config.yaml
d_model: 704
n_kv_head: 11
d_mlp: 2816
qk_norm: false
tie_embeddings: true
parallel_block: false
init_std_down: 0.00426
lr: 0.0105
weight_decay: 0.016
grad_clip: 0.5
decay_shape: "linear"
doc_mask: true
dataset: "wikipedia_en"
MLP neurons of a small language model. Each row is named by its layer, matrix (down: output weights) and neuron, and shows model dimensions 16-207. Each number is 128 + 32 x the weight over its row's rms, rounded and kept within 0 to 255. Numbers have three digits each.
A block is one neuron, or neurons of one layer that tend to fire together. Before each block is what it responds to, as a language model described it from the Wikipedia text at the highest values.

Pipe separators between numeric cells in Wikipedia tables, mostly league standings just before the goals-against column (e.g. "38 | 43"); also weak mid-name pieces in tables.
L10.down869:124151116098135152057097081126123131114133142123104151090138118122106145138145143145118193088101139123109110128156155069134106077121125099107049178132132189097099192056112077141156153144130096082143148163123112156122132145128124138109098154069083160135131124123131158099059190158123115127091157124126108110150084082072068132057104189149125160123136087109147146123095182157145130142078088162125150150137145153040099096166135055142143121084111145166227073086135059142095077144114093078138099186126206139135145165114144126081108203115154192128115094132124129161226127170147078125
L10.down1119:107189173086131148079128092129107137104167128128073141100086150146119167040094117128116093142155116081090170145113097073171152088090185172095112115117130144160189147131166215081085089147164140157133128085079157128093148083148161180072110120157181121181117096146104164111102109077143146095149102142132151105072101181088151120101127130136144129141080145152150112209125069156134132068152071085084119168095085120116157149125131125148126144124117067109071149145161187118133116171116162137182134159161134135158118181067136122159132138168040090148106136089039133128075114111185167141
L10.down1973:111128122185097087123105145169116100154139143126110069102112121117142165090167137116127020119124136158149096143135142168176146171097155177092091108115187126125119116088118136152159079163143081140075166166114123093131139086159084150153072097069134098103076141228076036133157094088146138150140083158061174101136157133144193129089087197123146101160105104097100124151110019125076139140125113136156100093148071154090077205165103103143142098078099119138148181178120128150106122102155161151106102091118190138110134091148098164125059178121129055133128117073159168095138127114205136125
L10.down2632:117069139183083129083114150091116204189164102122114144086147110169126121170104153141117072115092125163126132143133158179122115128097126162162118124121097129121131155086118128168108121140093112130136080078088120114083166135176085160104152101133140102177117115184119065089037153141119120114124129197140147121184149192150065140072067093163127125172095114070115105119121131117108170187089115126079122129088094093122102084166113070132110136117103139172098188160164119140091105141161121125118076138092145093084124145143131070132168175074110122140139112149202091080092133154168156108

Pipe separators and numbers in mid-to-late columns of Wikipedia data tables, mostly sports standings, player stats and results (| 1 |, 1–0, +6).
L4.down2621:079152144203111116085133101132065144154050139093107121110139151156175098148132157147138178148138076144163135156154080144075108141147133144133070109142130122116124115123046106120098106085140130139078108145164103130184171097119073125167120073174105125117131129139091112151184103142126116186144120067127084124087154132050165115110099144125137061086093136152181124095177128126108126142125108139144106106098088105101196151102114157131110167122064171147124120171086150143092122106091127079128177185107129173110143110180157130185151163118172149127159074189126161191145146152110124107

Pipe separators right after a number in sports statistics tables (goals, points), plus joiners like and, slash, and ( in unit conversions.
L5.down132:123156185124130103183130105120117106103129124154121158150165089066153121145151167116071137142101117115139150128119111168105124096160139164123119145097139196098156129117068156139090186140120138095120094127162120116107061073134213123081110139107170142145109159151165145128114144132118158127141131083147167126131094167131122127074137124154134108154193131107164114096135109149096141052067146122134117105112121165130155123085079180164118140102189156108138152173104150130109141121112113127120154132170140108114172124089110145140119152205146150177154098121119137149138024079108090123
L5.down214:142151097090146063147170114188120131117121154108067173092143163156126220181113156165099112096150134053120090092123143093129086125146132155197121150112124146128150136166150136125149098126135133168169142097129122150151087131157169148106114119112183107139103104144128045184088135102125128076126089084136169159137123125170159101176086103152158133076208144085156115105145105183120116047121140152159160151083162120072133134111181136160108134076044111104090218132138201117153132133126088160113090091068161168155075114101133158131162155109132112137194125105113124136153103115127158063
L5.down574:193127118147137126160132120098089232077056102121116136112113145143089135182120149126108123170138136123169128069138168083108156103168163168122148138142122115129179108135103063144119152159067131185098173119104147103151118118157126071138075179124089166103113101152112170121131161134133127084157167159128130199095099128096133156123102057176089134106115115122166123157126191142197124119098156124124134083133131107163135074094140149124132143108111080132126145140142118073132136124089142124121203138153098137109134158171179165212170132119121035128146097146087127135164082126127114190
L5.down1057:156115126090121106087080101183181133153119122105138106126182098099190128112113102105169067111149140073077177111180137138109129109087144127170111125145062127143155142143136175141113109111080099151078129089157150124176105115086159175125100134121132090154123180159123108130145141119147151110207135167125114142128139139132075133097141138206142181096161130108100135146131103099129081125113190094168132116108091081139133086136118159126113160114065168161156181125104179077176132135085133113169113103036155051112149098145083093113144127120114105110133143146160096088088114096126195146
L5.down1271:165135204121130101123114127158121099137089092154113088144137138133093145098173142110154196062176154122127145104168153126151115092118138125173122096117128139167144112155100150098120139096096109157126123143124156197093115163115195107125101123188128138092177122122158063100112138112145123160082180122169153135126135137141105162138123093183143143116107092086083173155095196165146071111114145122113132134135099068132125134142113099146097156166125050087191119195184143119139114208176088132206104145125058093154170159112111110112164136125143041087084121174105114140081098116128124078
L5.down1396:091170132113133104156106165110102106125131119133150138107189118142112074129149183117183208148143130157183108174138177107119164096122130137185088108082134063110142125153184177129183108123107108113116119134116147173114165167136118102142145174100108152114167067140110107177134165088150148098077125072102099111111118120100115131141108163063118111158095155109148126131168111125094158123133137144156120114140129124119111138113111144124126154082136126139111149195147101103147122141093130077134072024125119144087134125084192099079144104082100067140123158095108092096126156110098183119
L5.down1489:126118106101188090104108152115069097125119047139108112108094117159121139144156129134129209148185139079133130157125101127132116114088125153149100158156134144150110133159088168135148182153120155147124126129167146128099129112146109135161073103074094093156090068111116160166172089069133133134125141105112198085125091119121117120110095055116116153142122089055115105058130110149087111109101133087087137105158134137119148183089132119129149157106111132145147087130122083095172118080128139116135133161139185111164103174189136106157150116216136060129130088071072072152170134096110117182
L5.down1826:158058114127138153135155094077125107136101133046159132136131118081111129164092134117137124120166081130143126165088123054105173182153046126106101120112091152131152159106101202106125100111109176129084147098073149205188097136170159102095135170139117127130113109112107170132056141084065083152170126109192099163123182141122139118153077123078136159101122167177099075107170108178119077102174034106145145098123164160152088110138084088172082128121149130144144179107146113140107130111133092105149077159128149178114055155144146147130094107085098218140083141103082086165104130036112104121
L5.down2005:071149110185089120130128132096169165059156083106190089153065156099104070114100122129114132072155086112135136114103142133165168089134100075111115064093122125119120168139104124152156131129158160147153097168109200130117109143145122104140177159094082099068146116157129155146144158133154147147131099150083179125153121128108114100089185158062145136140128125163135102138171179188153185139122075122136142112123109133119109097113133085106130157102092134134149139132121123156157099138086125051086112158121132137111071083123130142150176115134098092124163093132122118137111118081202128140
L5.down2128:121145023153144100132147160159116117154106104169089136163139098105115082144149130108134044132166111100112103109194141123168137128093159155126131114138132164105109087120032146132146141056121116131125155137176101145122143088120177132091113115127146155079130131117107059110153123107079141116128175140141071140173131144198130096097162153107110182143141104134090146132123160087121187113180109127111173132138094127123092152124163140141159101141140126102078114135128075135151130155105110085022129093154138117139097103074101088164080071107162114097075192118170163170162120144196127086
L5.down2243:138122150135091130174147204154118138126095152106183165163084110064151121133104132159114115103157110131134152164121161149145131121117128142137125062128153089132112199082133176099106147139089106162112125118071129136122145189137099142099138145154105101187113126107126148113087091105164143126103216083125135161164116089159139096165151154088138138151127131094162109121145118159115157165162115164154156159167118124138195143116105100103125121123142198114113119172121165125071093117138136073140130101127126148125092116141088094130147094111136161103110113116146112144091119147125106118
L5.down2367:147129096109117167101133138113109131109118131123144119126137088123143197181103126154154112136094124094077187145138130145124141161099112120133145122112137237123101123153074107097146113128101146121104095156143176142108078145131150120139074142070149072158121128106068114129149165169112138130153162114157155056132106113161092124099157130083139080116083139091166115112213121147153129104130115076162176145154118131127156132162147066115157141126161168096163141075118122173142114131069155143152061126177110089154174107114139109116139162180130122099120129117149105143115104082111145149
L5.down2396:167081127048090064124086103120174109108078143137173106137149127133096204167177152133153110120142152118111137103091148175103149124118124102164127129143137097138108135135154151074133101134103118121096157123155149149197194130118158128116085135137112139171103126143161140163110193081172102123103143136124108155134070105166150085178124147173129099149103097068087104124136170131142085153174091097126094053093154121174141133150085143148156099162073141142177163191208126186065108135174124139095208099145103117093144143126083133150159128218133206088159155208134138105107065118122165116
L5.down2448:117088047060134127151113143112141141103107158152090136093088115122116108157094103108155072097110166167112087178167161173126051162129157195159149120145154128120123105119147102154138164093114173104152090134104099050103150141125144138088153159098116210148158134118102199098118143100104174160096163153096155112130192117150154102129109187076154162154130142119074103124123127082118122175110103144095126177091089132151126093146074126089118106041131137151100125065096149196078149121064187151061156081111137115140128128107151090112129159130136110163130150148127108143147149095113046144
L5.down2586:081098123112090190078168113126101161065107129136137119131138123129094114147165102093133076072169064146062150089122109171085143128113112141169153137157144148160124102140109095136091145102136116139141130149069117158169057111116093122147093192118127106148112138142176134129151150135122143110098104126202118105147122054170044149176094132138101169154112181141119093078106125129107131114113121046108057056153085071143136191103153165128117200140127159109143096129118100183123100153125158129050185140118124136130100142099089139094134138134212091094086169107099106068105134133184109045
L5.down2686:147129215151074158120153126140108088089148136071131166113159118131167178170162098141142065136132097117129126080129209178163135159063095089115157138107121146124128147109147111196120149089129127122100140061149153117145073152118138129147037150110136124116124128114128134122123107135128172193158185184150118103121061133164111138103149108118227130155153144154160051077136135096153117130096119107125162147103109140108146078049110088157121122086116045170128163101156165167107070140118132092125149153189122149140113110113084114206095100168153114053107156172079115166147125106139132166

Prepositions such as in, of, at just before a place name, or the first piece of that name, mostly after a venue: "Museum in Campo", "in San Diego", "Battle of".
L5.down108:055108145168122110123125106136065110143122174125163135152157161156109135124103120113125134130116136115144076071163151085143109076130053081197150167110126139123127114110153208149116111052115138155127118076041075095131132116066140130104068137175105129066153170146181089140141122149101144134119072127169173126161130094144142105125126135129085189161122143133099125155136157140084134151155098093114156112081060161175134191080155116199116097131146137162157133160128151091085107145181134115184126163146095066097154072146109145062116153107107112107097124135180155157126127105073083132
L5.down949:210155136098165144136120127110120189141141099113063151143131125129126113103166121094126189171137070186141118151138085158202120040119193111155130086113135100136173126100116121090140100098139180118122165144108167142078102179126094081158162110089084094166073142116173116139220100066176139120194190093156136136104105104146086153153112122103131190134166085089151190142058171119163139143127167107125112144145143140124155127080101096154100213137115137140086078145091115142092129140108088164135092135154071160103124144161127134169202132149177148100181080168168105140121084138089159085
L5.down1160:141132080127133150135111184120138178076082182105111143131155138146150080128114141086107187086099089187166136122135156128176100111124071132140136149128188155178106100158068125076083163163136088141045149087096164143170169145085190161107116171137157118164148157181072122125167140124068129167144129121141208065124143146140090098123147122058124155142122130162127118149094111162092096157160148177169079096115140136113145169131091108146086184150051174086142137128100154135178132146153190093151109102115073125120136123090150152097099150061094176112162113032109111145125123138092114153
L5.down1181:144172155096075099115060154141126159119143116153123181136118156084140087140107152077136163156172127132142106156140088176138096153075168133131150161166155111089109119113127132120138145166165158169105147089085161141152105150162114102109130071111099204153109139163134150060114147146127095132098142110157127130125135202156071128125167065089161112090183114123088122157152135027157135134173163177172158143111172129175169173137159117146104134124123146157162079144095055123123130157113082100140105083055096068160111122122128101077140087147131121085092151125141179083133118203121125158
L5.down1318:049141097116108195159116128103176135127100129122105089137095127119114110065152109054088248148158107122123088092124098098110126108169148168154186141132137112120140138138158155146097157164150119173125176096184156166172085101141142157089134131108084114162147152141086115147067099118130139181105105142137133106073123108089106122097094078106151116144131118123092171127122135112161112052162125185122142109100200139131106053074155181062171145133124123130108109159145146159134175154135115115191118130086052194072163086159093144067095143070109139161148112131142097144142129160249087103
L5.down1371:139125098093148149189101070120131164139163109167137122153118110141115186087122121105153165091151105135146083144085160117148157158163183169083131199156150114117156135104095086096109172092177135141040138119139164102146156167116157154130130095078131167168117109171114127137172143132129201149115094101100097143189104099146133046122179123118183070123127126172145113164094119101084147135126106143143204107088115138096154117138140083127079159114090102156131130091149073130088144150075108087114112100134094161143139143163086106172109117136153099143108141068072171129146150218178133134
L5.down1386:148181093079158129138119138162123136137129172097109173139156140116147171151154153112138017106104144191165122161124120109197111114101169181177114118156173094081110117101126126143069120188082152144119116096160194165151171080130123171108128158163077144154125065175141157143144173047104123123108125133070166109133152053115072072191171188119163117152166121147151118130128167087131137115167098143121136142151080121156088130120091106141107145074113136097114044106146106093162128164122139084113085101107129118112178113174100094117187137190142130135142124084052138104185138178103139140
L5.down1408:123156111133148129129141075126143141082103086120112121078096121106188140165060183186137120167109154131097101120096143161198135123088157174093136158138112128129154156065128143117166106133142113124061210112059143159118093165087136123089136137127113116080104136137146124098156094170134119156193134071109118169125108095167164130078143136132194162116145134122088120175098137058109171138095128141161151123139132194138165076079139114170145162096129087162126145120075111152129148144100076139161129138110080117184131151074143156066101113055143100148147092130036224160099180125135135159
L5.down1581:063164179126128116101092103141156122131139147132141144099147124144104058111092112149161142158137094148121097117119099195096147148127164094159233170142130117148121161121136170139145181021145137117103117098100134077079130207153115105132167079078066150137115050148105174133109091101082140181141122142143124127142126119192105102104129152127138131146176126132102148145092117117137129093086181148054073115123101132102088155126163166141083102129108159167125119132172054090124041107134101086153130110140124146163091077108114089168110155165073168117110151149123118098099156161135110121
L5.down1749:180146078144108087114099110173139162097190153142138129231070137115119163159176199123170127135122098113103067171145089140208169101149096123108168187165163196141100156102099158182102133141190130096129145102127190141106141170184120193160103147132159181154148122139138128185100084150112093152086135138049116070168132157148135093131157078111056191115150137144069127105051193165106178115145093107107146112095170140118141134135119052100140153116115139121100128132083034132107119124082109118142082105123157168106114085112088111091135094049146141064114169120110127192113085127170127169
L5.down1770:150091162131132141131170155072151120168129059085137158119144188169131117123117101115086131117168185157158154112143081108127110200103147108094163159202175075153133120057105141163097086155113167180156125061110102161129125140151127082119111126084113084134134151097111103097088156158185144136112115135133124191138160126174167162062151120127155126123135125179151126150165159098132128093100156095124131148137146069172133109173116164146144097148111103148068171171189177087110132105136111114107146219130135136087088101095139152125145089121121050116228113145092099124158164063143129172
L5.down2117:099201154123164146139102130157173193104112038174134120165139155101157141161100133164104134113171115186128168199092104115165125038128188137072103145108126089135151150103115127122149155101207233110125148128120129134082126114140096121137210102102088091135149139142127140126170073158122170133135139122106074147047105123133077126116147148085150109073108116109115154140099149050131188127154150112148140149154138184078189073098161148172111174138071101151126170138124130114073176114146038090155121111107116105152128080117128130146090090126169136090152148117130147066149159157118138161
L5.down2246:138197121105092134151178178156166172124140074105221091118131072133129155171111123121099138137144155072086109121170064173085162100122116073143127186124113133130123095080130154118116104127192137071125134109057138142116066132131118148074147126113145125078119153122088165063138135065099190148095111099088143157082099152130098170003127094059072098133093112148073157139111188101063130143101127116118129110136146113147136147103121170083132195142103058148133046192120099178137149117136083089118125189130100119095075114113101166095157138106103122094125136107152100101174156165115091145
L5.down2298:140154109114114161140097116194109175106130093178088154121129171092170080120112116128142117143148100145157118166093100143145103101083170175134101153094148121057178110078137134138171192130187178112107186123109186165150147135158131097096153119066058095065145119132127166044121086187147186110125128110122095119103117116110088113132135123108156118128151147156127115107102138023109145113195123130164132095122122137146188086086069118150078133141037151133144118129129107127128096140139088105198145144095126127163120142106165114134149128171156106095162152193132154076172163194152148190
L5.down2457:165153144160122109145077156105136135129084117137145062127136160157223094077093139126085203167114119128159099150095080164142135078170163166105098172179161077080095123094093111140142169210163135126140114165113075115112115160112081139131156160169090131157133104147101142148176068119184158122135117113108100124108106104103108147125129059147192155131114092149117122140114125046168146132110095145116143157069130172129138129141096197155094157093163093133072147198090082099095134097165093102182125159132139045070085136129159125069150069130137096111148180154157147157156223186199170193
L5.down2489:129150106145121163121173144157152118117124136171141167095110126154088116141148136146081098115097148127144132143133155207128078154146151179115134118140108128058148113113088135168102137166136144116158160114088159152078051114090170146149151156081130101136211110155090087063088073183173107123171097120129046071123104112169107135076114156135152127122159129091128085110094102150077179161096060125111146105108130143126154061071081136118212145124110142199110170087151162143114180112134107084158139151098146141093078186102110121100143179088155047070129158131137151037181048160069104072

Tokens naming or leading to a location, mostly city or state names after in or a comma (New York City, Memphis, Maryland), plus motion words like to, into, entered.
L4.down1187:093136140136126159115113122199112118089128087171133120144115150105149132137141140080161171156170146194141085187118088095135111090112191160117108150112135112108168160104051155106187116108220183165127163058146131114133121126137094119065171109131102115111093114141123142051087150130135119123086142105108108171179105124142121112071191147149146105114135119125108125158109105050096114139153099115122165180140118172163198109095118119110051156109131096127149123100101109142115086172125101073133094155106161096163085081101104075116086095145118080148121163156114212065119154213177099192

Separators and words that come right before a number, mostly table pipes in sports and stats tables, also colons, to, about, of.
L10.down23:079083116179091120077153161153141103133216104115157079132114150149104078112125087134118128119092114120111102046130161138049132107122090131109157149138135138156116160127210161161132161197130094134146074131121126158100091107128131131107103108146129133145191109147095130136158116065087135147119128112109080084168118090085136143102125142091135179091173156184145079134150154135150110079084135128087150122126160162128148074108106161136104149103144146079135132125130049118149095100143145160118113119127202089144138136176161128121135145066168150147082111104160086209107122113132123171
L10.down1465:137085106145092107065136041132144091136138117136112177063068118130141113164176163123212223165153056170077155082118112154139155126124076137183145185116158085099141110136095095158107122157096110096148162173133143169118173072118116084106092117122120108130161176182069094165134178108092139099144114119094165113074091103138091105112152074132162140082126122128139106175129151141127112115122121163132143123137094097120095157137165132128120116131110105147177139176116125091159083128138173097120134116119129103128089216141134115140114149151136089154129151111157178153096118129100114139
L10.down1636:126108091079123101139143110132141153123128118061129148081096116147160130151181148105105106097107099072059122133130107091159138154131118129122069126114127117173136140141179139141102128110154118073136165155071107107121180089060080137129108114155166067167172172165125141099042139122120178150102100170134107174181164137140102133146104110138136147098121136094070127161122113127086117131160128131129146116153140023106140134131190110125094069146106052146129173109110167177193100094108203153131160082136184158160175150082115132130141155084140118153116149207106135104155144118093104185
L10.down2482:134151136064166132144081120143124176138109103131163155180096097147166152124114185132088039130138093122093127143097158121098146146142184149129157129076158206095127157133123139136098157184065145148172120118126118179156134119171113153067144164140163122074149094183119057133117125147131125062152107105065139144140136137118140139116142055117131186080100154156164156150118145134152138107158114139109104100117082176124126156096203081083125109078082122113127156193165131160137150165154095128075186141098111089122135132151077116162160173149107086090057120227108129145151144192109101159

Cell separators and numbers deep inside rows of statistics tables, such as league standings, career stats and vote counts, like "| 29 |" or "46.69".
L5.down180:132120145124093140098184159153123091119163162099167125084172204113159138159157139130130126123162066085121075100121099140136147132143156128149121123164172083133091133154088146101154160180066116147122178129105115141181090072124194195138198119112068112149182169136144131172117154168079164170160093117080125131140097098126133126152101115173133118143143164151155020154133187093133072114083081143137147066141059131115129049127091110166104096161130120136125150167139134140096080095112083064109138098106155131106128155102094104126139086064083144102146125178075144149148156175143126124
L5.down217:127104085130173080086151131159152099197086099092175131107116099153178096120121150157119071145140160083164099131135137091090117152107126111092145083118163181200111123066011147107128130181085111178126168133129142131092133117136148089109118094127141134090133136134152145101062148196103133181191125039101151117195106122135106130147160136130122161126147110133110157120112133154097133158104092126161125154125088144123131150106183117147154154087172144091188064105133131206144159117124084092109116095147159122093066143152151099207160180106130093148071108035121150086144131135175136148
L5.down305:159158043109148081137148124135148094119145118137109132166096142123105131120164154151125142123062121045118141123156091124199079140135090142136161092143129129132141144163163149124113101143144113095106116118174153156120198203109158072176135101135106096080108115125121144140141206176124133166163162112156176115111103171134131111141109124101136119120067134115099151179175134125090182163120099146142142098127144131167146146125170107154134125149087152110216149152172106085117071174107097157157095111128144138104099087065121147118165171123079086130137117137166157173131134136168164097
L5.down354:111195134149161097144090112167106131161119160177178148119124082103089129134163153078094152070154130128038157142143106147155224133093131079139117110144153127152152118092078145102111099153134115124073084156129153101137203128133160157153142106148128120138108138131093166185085103133142155161177158132133110090109101099129110104125105215105157103081108138107114178093144139110165159143071092124220136089123044124106149118120131117119113199140135121164151170136093136070126098115155106105111123158098195159194094135167173167120121111085179155119132172086149196128123121199141153123
L5.down560:162148088142069091172153166093174154136121136192141103072192076134178126090146140226120159163223149152086175160121167125117102112095154136109149144120119082165120108130085114168086152124116155128142111073110120127130066110141126134132096073117161142103131080141130104108170119205156118126144105084105120096189121145137136138067120102115172084121143124057133085138151142128149142125160116113151117102073135109078160111132144132114136113115121050104175118126049104106145165096130118152113135141151131167156177096121120090138141150135095052150182173133073156125121182110100134142
L5.down778:112164126090082128129133156096100129144070154098137131122153155104191134078124137140122154081167153153127127100147092153151176186084195096093100120122126153099100070080183104103102126162155083137104113141128112142131118156139084149118075043183138117164157136159099137157118148173149185127143170095109078107088196116146126100151104120144160068106143150111219149106128095145197111127112078144140117166156112138107158101116157111122064125083162125097191112100123126132082149111157128141096143133073129167104123132079138181122099124133160089121144133152127102152132144146103083132
L5.down822:162138164142157142098176141134090108163155092098127123138114106117128132138151148183121163098093112082117232138136060115123159159112133088089121129080152143098137131142110141078117140149143171170154151132162132165135111166156165119191067084161150092113102176090106151132152113134129112129101143069127117145175052167165101092103175148126141137145128066125104181105195114092113141138148076100087123090126137135114050113057103134137088141173091102179115119183076125152113111111071145080111115193113084196100061148199145103121158083166137115105119137069086168092130141186141106087
L5.down967:133133075088091124118163080165142153186148167159176105159126113080093085119137147137082081139130136142098107163150189134124100204140122118118152168184094075153120129118125117094111137111066142120087164130122056163150108120129139132109141102148152084087059144089077176153050156105184173136141147137129148132149150125131111113171113133155141126161165164101133118126201098144124114160142122140150122187069186136075145144178112136096132049159069075136126133120154136121144116101128130126145089135150075091103121122128106118127137115135071171112100132128140191142117135076134146075
L5.down1203:081126117201170169103140118080139162076163170155089149158133143121137118147184148174177133141145126149131172116130110058132115109178070112181182117060118199134111103172166116146121086071145126171103132078135196068086071129118131149120132170139141162092055086092120159128120155190120078133200143059160158107104092108129160151145105146133092176146132108097139166190118096165083139119115117161086154130110127149159151089148113102072122080089147155093190137040126082163079142115125150150139088163086150140115180112124182151167151129107089120152118206105117111163096169127174164108
L5.down1247:137160057138125200046115122183148087129174175129113158101149148159122059152145120123147140124153090149096148093173078129164142114172120149136098116133150119137113120140090164115146072120097146171139125189109090139099158154136106168095094086128157087093164102131122074120144138151116127137142059099094175161130135109068096179096144099141106099155153115123122108098112094165107143080195098170129078118103070155111123182102109097112110181147125109143131137164085122157115098138000148053083100078062084120166148121126148119161140204106135089186119144070151134090127142113101182112
L5.down1376:147154122132148155146076161135089112132123201135149084139198114147203138116164120131120097097109135154088075158120107172103177140079180102157123055097174100192108131151076136144127118124150155176173162118091071131138155153149170142063138076141165084210140117043165142191125090090047080131154102123127061195096181116164132140125090184142117097163130094149159136149138140135208133163167144128141147119155081105141167149215127127149153124109146078151072117083095098113105104144158106124176112087164160097128160110119095163096115113146136084156114113109116103129126114152092155081
L5.down2019:168145149098119116117100126090125177205179160141155145144100073158111138082120206118097072123171124109102147110157074126115129111114212120075131142118085103138140153097189147033130057129136090116143171116209108124149091122123158112123084103168126108149084070155110081131113091099156110160122131168105118138077134142155202154173147121161153136107136111139097113187125097129149149070142107140169150081135126140157153175215146126187098144172092112156123127117052081166100139205139098045134080120187090106102121115200136119084115137113096110140127123176134175088132137143045155116
L5.down2273:121113126112122108117114146083105164112190100160101191098103164096045124152096180099130091143119118065115118102137111099104140091063124092075141133094164109164137171132122097120083134157049132152120136125163142083170101105128135149126136087130125112165117137113102027129098113115111118142142144121103142121127129155165138079105114130124091130111077127114154116078170058170162160122140098118099182112142143168180154178180113138117159108175096093135155131133092127155181102159133183150135141120155126082146114212121129146122150147122086124022215160211096121126140115102123145121
L5.down2345:085165087110133105116144107088116086160120102150139104133139157182125129153085176089141133122191137135086112118113164124139084141119127106138170127100111136139079122124111132141116134146091147087146129108147122140171104084124169163158142135187161088125120097110144096122112084153166168121104142153138121138102131216185134075107126131073112068121164146136107135155102145152131131149109165112165161118168127182189084165095140094148103003090135136122146139196103164109164129123093105143147195186155096155156169058166098074161068130095109087113097175096139088118105121109176101146
L5.down2349:102131099080140092181083172142062161110232186147108184153110071173123169063050090075123054125133119123102131098101104114125152157071112111159181186124143128150108107134117064138072160154126156138158091139125101149135118113097183127088188086153098094124176086143161114082090127155147081146124174112117130120114155065098154093096141123111096121158083173174110155075156109086155099094193147138115132131126104145088119171123091133155152073080096076096111150150156136084078179133144118124131113181136111131140133167117113120071106128145151166152100196140105181155112115071103104145
L5.down2480:125125177118094135125147120089154096133129038070116181102145127144119159140125125120142080204110070127141156099126114118143129128167126170134104149122158087113116081177107114161188189091136105152124107107105136105148155158162112077106173111113154186061089148148093135108118142133126123142128154149133118165179155136191144101170214078075139136110131113110155190118122071100125196118127176151155198105149063175079085135151141105130126088179125120123111089122101144122097105148061164096143207130120176162112176152129121120138136171134158157130111107107202102114168186110189132129

Pipe separators in Wikipedia tables, mostly right after a number in sports stats rows (e.g. 42 | 9 |, 38 | 9 |), plus odd mid-word pieces in foreign names (Svrčina, Pașca).
L4.down1965:157091157085130130194120139129108100169082132166090118090158127140115089164149111100120158151062110098153203100171148146126107119123114127121089131158131120157221182112124053154135173190043147172118100092145145055111158163098104161100143075119123119094172154081132232093176148155089187149125046103097169137131127113141052162127118166143117157133168177108071097109113156096149095125197137194160218170136131098084058193097146077124118116112103146149157149136084099127141129128144072100126125197145112094203152116095151129165110175152124087158090089121135140118177171138170169067

Fires on the token just before an expected city or place name, such as in, of, a comma or table pipe after a venue, or list dashes.
L10.down1855:088138133144092093130109109105117094140157099120135153231091149118091147149148184097171102197138094133064080150152170125129138146084133130137164066155168109113110086152144145138060165087191068131119118120121113145142133174117120170145168146120092092132123142125141132121157160111141123118109195103126108100131124064148184144118150052117166128140093142118124197131113132116154088112093150154116124092098114141140110142146112177125143132068107158167077102137145175160123112142210142091157080163140191085099149085173126077197115118133127117121152114109134249148099126204149119154
L10.down2146:203202134090154160123105133084117126148124115058115113166140146145106115133117108122123235139144118082128169108129137121102112156061092149140139120106155077100134161072148126161100165082118136145097113143128136138096167163095197170137065107149078128164131103163109064119152140161129090108121130142131075155194115135081179165170171129135160144086095153130096142094141152120109134137120112174128084115166103056101123133143141121102096148141087079153133119055107121130165108188124029058142168094170069199228154150057155155047089105187057073082152128113142162126125122165102135154
L10.down2312:085192171125106158087116105165103161112114113121127119163137151211061162106148125117154167102071134193059187141203112212091115105111105055155116093103142122196078100126143113119152168143131096110153106151151072128100148157148127113114148129186146164124096128149190109201146128145127136160155152090138068134098123082149131098144047146068105130092109154139114164158150161054114111127111136173198084159089142093128099124101187102122155153130083156088112155113177140082112120150133173191145192161142116097144167143157149104115162127177117069136111133159142113112111102104141139161
L10.down2376:114117173106103121141106086129083103096111109116162101091176152100192121128129080161134255118139127143207085177087094146191120128139194125154125197139172113173138107159114159089114162186192162096128136133108150127036162139145142127169154094125059116168163106126138105114140118107170151133156156125102103078118107118117149210106142137109141139174123142130134155122151165089114142119123107114113141087136145185161176163127127089119133156147096113159157108101077175113146158134130154094098129157158087146146083171140145082103066178151118000162120117225118164110148136138101106088